config = dict(
    d_model=512,
    d_mlp=2048,
    norm='layernorm',
    norm_place='pre',
    positions='learned',
    final_lr_fraction=0.0,
    batch_tokens=65536,
)
MLP neurons of a small language model. Each row is named by its layer, matrix (up: input weights) and neuron, and shows model dimensions 170-297. Each number is 128 + 24 x the weight over its row's rms, rounded and kept within 0 to 255. Numbers have three digits each.
A block is one neuron, or neurons of one layer that tend to fire together. Before each block is what it responds to, as a language model described it from the Wikipedia text at the highest values.

Responds to: Encyclopedic template slot words
L3.up148:129136098164109120105114152152116166110097160141168119143180107128149141126105153121122145162111110123137151098114157134096112126100116083166130126156103132135100144123180173140128161145115119141149121139108105109097112149105103118105155143113087133118095098114107151080106135099073116145154127103106141068080083118084157141121155125127129136150121142150146141103111115117156133160100
L3.up949:138123131144138139156146141170113145191164152120141098155192155155139150074111148172088142154136130142126127110118153138089152095127132116135160135126125172165135150132115127076151116115121154126092100119171166154110174146129133173093098096082124102127143120118127130114112128144135130127116100149115134131117133153136131117118151099146110151128130121110128043144153136113145079142134
L3.up1357:137149125090114154191149160146129170108162091107092106084121117175170138145121123148103144157115107106117093080120109115122164110149105124132119104105135134173142132106123117120127113137122127154131122103132133113130124120151133156113080150142121127077129152159099155097155136121119136129148099102185120080118132120071134154162151106126125130138126138141155152141149128145165151150161
L3.up1937:138099119129146137121130121124116162122121127109130160144127146127168137085099134139134120153138114118130147105113167052103144064157118111160123097125173063106084143143123096102129097116105140128153127120090182113132137167135133150110129113114122107141113123111142127130152119152136135105130138142132172111088146160164141111122103140096135114114125145119123157127126140133115143125172

Responds to: Institution head nouns
L4.up191:142150113121120132115134167176134172084172140095103141107141117160131112118125156115144105136135107133112199135076132142137152134107144143098089104077142128118122093091128121112174181127104123129164131139091188139131169120136099127142143124127099149183116108131140140133128078127169145172111124146127140154128133090181168138073148092162116166146146142137176125108128094107109143115139
L4.up1892:123102065104107099110092144067095134123103141124103135167094092152127153153146129176123095135147138131138142142130121179109139091160136148119133164091164139150104125131138130121109144100136131149098155107150152121071143121105131096133109158113155153142127130135162099150116115122148137153101125135083117083094113108128117165138125078141106130152128161138153126108132109147112127123103

Responds to: Given-name word pieces
L12.up148:147107124159120112119109121121102108094113125138110125145118152130125140144184141167106126127136112119171173125117179164094124136112141117137109144114157103100102113138117124125121122140128118116158138139119137123150099160101093160126117121140148156147110121149138095134123129089124155157092120169143136152123110073130135113117077127088154137111144125152123109088137117105147128125173
L12.up385:141152144138137145117112166072119107100132109142143145119120121141142096113151122085119098124153132112133135140154132162146123162107114103144147097175148165184158109140113131130152112117127126129149155143062118130102146127113163097145086109128171113108133096147118126162081109131144136104120145107088088104138130155156119115126103142131149111108132158146124097097112080130117106137111
L12.up654:131105119127043129132103126131103120096134097083126121143112126145130087172155144133113109075147108110136160147141123155193146152143121126149098138187142121144100086130150153070176087133093120142113124153111163145135091138083088135155123131113159119145131128127153145122136113150124089113104155132128138088184140095130133139126119132148107142085093102109151086148120160118118151069162
L12.up799:115122115175173091135161089101119167135130129150146139143140110151133164094105179114090088153109106119174134088139131120137122125114116105119135123152119125101107106133159139084124164105143104113156109112172160163123177103133145147150143149091125127102151127119140121148144092083175113138097099129152110116110090128116135127147176127114112105121151133106140091087126114152088084127098
L12.up846:134106144192135120105126088133155148094133094118149125127113179102167133112138120148109112108179110103155150138151151146099145138119134081092104113136115152070170077119134171123146145118125111124133084114114133147137151164119130115125158093147127135111155090123132140160144091103122095117139139137133163121157116116105130135160114106118128122090135157157119125141128121108127171119098
L12.up1343:129121152135118091110140117156173107112158100099091132157124142120124154137104142140091115092087104128186132089137110142088131125106107142119138139130146147131151147124124123091111128142124110177095123118101140152131074126107146131130144088108174162107111099138188148111185081110096163121075132078101101134157105115142162145134156101124101127090109137087124135122118113115147146091125
L12.up2035:090129123108123127185140124128113125107103141131142098139179109099109142119149175139120114094162169113149147140160139137132160129158124139101132163151133142095127135127122173112149115126132120101145139126129119125109160159103140138138133135113124140126122178132140113101139092149097162146122178147094100079140155122143113175123117077124119112153102098088140078123129134152157150097145
L12.up2041:056149126139147102168099125101134104173171120159105155183103109176133131115130139153128102160086148150079144150114128121125116120141140100128117132172153166154147111132130131178138140135143070108147126127124124168138142113150124141126054137180180136142124112114106153119121132123108160125164118117144129114129088099115116156163115107139120137137166093165101088175102140135120111103128

Responds to: Legal/official document references
L12.up97:147106106099165109134114147113161099141134112147142138115128091098113127127133133129105101132141160123109131139163132126136156126136147135075139128149146145130179124184095132139120098148121132152141125125146156121134079153115102145150139100119120092132134121125107131201144146113053098097103097138144121114134125145121136154165136114102129169100153114159121123176131148101154175133157
L12.up160:096109102165135129088124137118138115096142125116130145117133133142104087163119111129138116108152118135156158105139174132145150140167169122130196113124131110143133077149147141162133100108113110098139181137151142147140101119160111145128114140071129149112123111093108119114121117153119168124147120162100117090153119165138172107135163149133129143131146126149161126140170109148142169112158
L12.up851:201125155122113121119144107131129128080085137172098145126150148122134081126120136125143133122089146105104170123173147115111102123112144147124146099131129131118137147094117107150150142112133133114137096081126080111140132142135123149107093175078135118149119119101129122142120126163124104172145114107158130072157101126103134126122147127109144134095089089079135139126138114137103144136064
L12.up990:169157123142145138140148122071154133149105106136165078109158113087097089162123125130173115142101088112112140108088194166144137113147153150100166138097138193109156091162114166131164157106167148111148107142123127111127150101147157167125083098111133167087100109089085155133145073104169134132133121152116142150110176149116144076148177131113070144139138127088107114110110112110067126159140
L12.up1052:130094145122166117126095126112165136146159140139125122121160101173107091086131134140169121125158116124128116150145118133111163176130108135119136112114165153156086103116101166183145137136142134150120208088145148135099094112120151104135090145119129131104108106148098115141120164134127169122147125146123124104093147158115106119142120110175115109177139136137099138127119135107109137133128
L12.up1423:120153153116138125130133120124163178090161096139085113119130116099107084152135137154116096107152153145118148122132143131130137151135126136094130129087112113110108100075141124123147111112131178134121155106110160128099123083081146141124133150117121125162116126075094173178141134145135164144142085118126110137125183121157135091150222122165143175133162149111109111162107140090116116115122
L12.up1463:152164159104152101111103139060157146133159121128116100124117107109114102169100119114150117148114103140134131083143128132080131098132143148096133134169123120098099102122117154160131142128123141127097173092126121117087122169116127133136114123114082116155098124095097145143170133152127165138173132109122143145130168126145162110198109099144103133106121154126126107156083148124127137090127
L12.up1741:128160152129099106098103186104184185163159137183154102040116132150131139163116099134153128165135110147118121117116124116144184132109113153111152157136138143134173120185133129165140109078142126169162161123149135108135142140163117140149103107133149160110152103127122132136122116103129158179125127135143132152112119145167154101093075105154101142127106146127147139157133126114129123083074

Responds to: Abstract nouns, heading closers
L3.up273:139134128141091123139099133113110175117177084156119129152146101116110139128161138133131147145097135113164195153116167133128120151140150097126124151127133173134148123101126134116086162136118107126166114110169120139142108077119170095126148136113142092153149162124142118145145126123133087142140112164069127149126117126144165126114100148072114118121140109124126134131075092135129091119115
L3.up1606:184123130117136111127152113119114144166141101120140138164164120138106101128118113134128142143161125121097141109135106139090110099118103138114098143137073136124136102146098158143140106085099132137179128135140133178099140132112138121132195096144142114150117128111131101129114133113139133120125122120187154145113144122153106154131089153120110159098121123125126148150164117126107133139136
L3.up1878:153125136139103090111102116139168114115133154130137149153129112119144110130081122093113123155162153111131145089137144146103151127130115098126136127114134111118141167094124120116105130137168123118094159134104117121166117127123106165144129180149102123150155108089141149143125078150132114156099138101184157144121165117123151111116120152135109155141127102167133134114102101134152130143091
L3.up1881:123156104137159155153150124119134101114114109115110101103150119078116129141100113104131150099188149124154177114101150100123125141148120069093120079118111110123119107135133111153116052109141140113132103116176198113137143128130190148061162106130157150126120137137116104149121142162089130107104116126153122161142129129161135133122139127098101123066111133098134121125130136098114103155131

Responds to: Biochemistry terms, heading closers
L4.up410:162139099114182121124124112127114120115099125188134127125131124097154136158123148134125120152091140106163120092068131133125142101133143118138130136138126113115109133156085140135172138116148084102112112126107124130091134148148125142133113101109141086167130104138092129146087167096109142118131166116161138132116094152073089121070139101115168164161192131151107100135132116169143141125150
L4.up1476:152093162132113136152117156141200135139135160099074145140136108120121129141126141149130148086122130174138114116135098174092173137109123109143074138100143153115095140125103139124137170186123112151096100128161162150075084142142085130093117122110132117130099092180161162143116139140136164115145125114118115136144102129143139130078121135124118108135120147124131106102118132148128126147128

Responds to: First names in lists
L4.up1591:103157113124143122170123161168109138120114134161132092130174135102157104106124092071135130115120134124132122133116091120175119135096110128130101144114133162145097140127131095145140132130138152167163118148147097133140111142129099102134115165163108133132091149138115156104115100097118108122108100172130152101123155113132148108162109153138131163112114131140152097127149121140099113138113
L4.up1970:097152106135157124137125155142118125110144092147145127119136080098163143111128129102130093156100085115163134142127074128160141083105132142112123122145102179140081107143138104075177150123152131127150126161115122180174129116141144114128118144146155109141134097125143154119151153076116115134109202145149153115122118066131155170121136155130102135126103129115134085075137105132145095115120

Responds to: Mid-word scientific term pieces
L12.up704:083131120115123138110136149092126110155137144099128132152143092139157155156111124130121171131118133130114127096101123161136094155152149116141108101100154120093090120147140135096131132145136105096149110155129133150143126121111118138104144129117121119135157130149147130166127116163123134188151168118093183129138118137102079166101155079128129149118129132166151124114130165152140153111158
L12.up706:150179137137104120102175086161107099193087143138126084164134104129107079144117106156136108141129120108138147111124105124142116129107126118157157141116149179158139131126154134138137125125164150135128113115147122123076098151101098129135114123141155113092093126165156117110087101125111165095137136130107167088121124128141100153127135119137085118144118110135164140160129131081124110106143
L12.up942:167177129112144127165134152121111146084120169085120140132154131109137099141097133140107132134112127138157133125131113099136104115146111134077153122126111123103122150130131108129109173131146078147128150073113099128112141157105139113105120153095123114153150119121114120148121084077118124165133113124116124127086129112133118099165163086077161130174108155151160124118162120141091104094133
L12.up1134:130144117122150136135107084150133131120148119142134158123194094108138128148093096160178133097113100135136133115103109146122140096124151062146104099109084171111102143108148117116125110150141177134090112128134179116105098080107105109120164093122157144043114113109137122141119114122134149140126096092109141072125109153132153095122145150127105119148141141137143113132127115093182106108140
L12.up1188:146142113113151070142124151088128153160104167112139104151209108128124086117110115112132154148159133131121146093101087153134112118124149109149105123132141159132134130119142145145137125129122128121098146159127142142099107125127103158133124119109151135151155115119117167147120129141119189145148139098140166115135130128152123144137143115136139128154155123130144078119165129116152113148166
L12.up1670:158154064121137118131090131152109151147123096160112165142110075155149133095144139116132147097189156086153097116118098126123119150153159129115108113129162170129102169111166131128086116119156109109083141095141142143158131115158129110143109122147137159124111114124102108132156132120110100125104136143128116162102124155157180160150106115089146129106124129169213136101125108102151078106131
L12.up1681:119155131101133137152132138122165136161122172134129160116157120136125132112077115163116129116144157102098140104080103152115142108126112090127155148144089146134120127072169116056119068152147166163101137136147115169095137133099165107118149152080155147123090112134126174150150109119139113143113107158103118126077143112153085108135144119132138118114179083133152157129103155063135113117153
L12.up1840:114137125101139129113131151141118115138140098093098119142144091093105112166138130115148134118116138124121141130111153156159148157127130107125120142136151156120111171132130137102137090142109122109138110074104149149120133138118112141166128145146140113144139089128123117147132115134124149130089148140131167138136142145108109130130166084141152124120178115133165090138112113165143153137111

Responds to: Feminine -ina endings, family words
L3.up430:113109137110082111098145101124142133130124129106150150113135110147147142119141125146155079137100084118074119136189122146137149135115078106150104144125104121118132151126140113079157130094128081160081138125138157139130070132155119153097146175108121118133158095139091110135096089134140087104077129122134113163139121156064131117086154158106114126097106144152145150150139138144100147158117
L3.up796:133138138104173114134113124087102111116137057097091125159092153114132099114143116126133134115108095134120100160128120140131121127102150089097093133156140169125142081171142138154135173154159125124144111093128115142120125139134122148124096116105098178084114121137164118143134138152129120118078107111181162134096102152111111134132099119121129118123106081173150095128106153144113142176157
L3.up1778:137110090123163119103132090147161160140127104156161131129097143120127140123119125081133151146137091146140143130128128132116166149097123090195122187108123135130142132142140160121132132137150144111120132142069134141128132134133121097094114131128087189114127128108084098133139108118134161164089116126138163152143134125145086158107167119105181110107111139172124124103167136152114119157101
L3.up1896:158105077068164116118135135129136125097098151105123167130119172090121131128088120135122112149140114135119171104146129095140122158187152138131169146138112122093135161127178123114154196133137150159143125131127116140128081116129127132120113144134098126085167130098127093151128152114133100133126127100139069121132125125113090071134129148143134163110069091122118090095177160119119151157136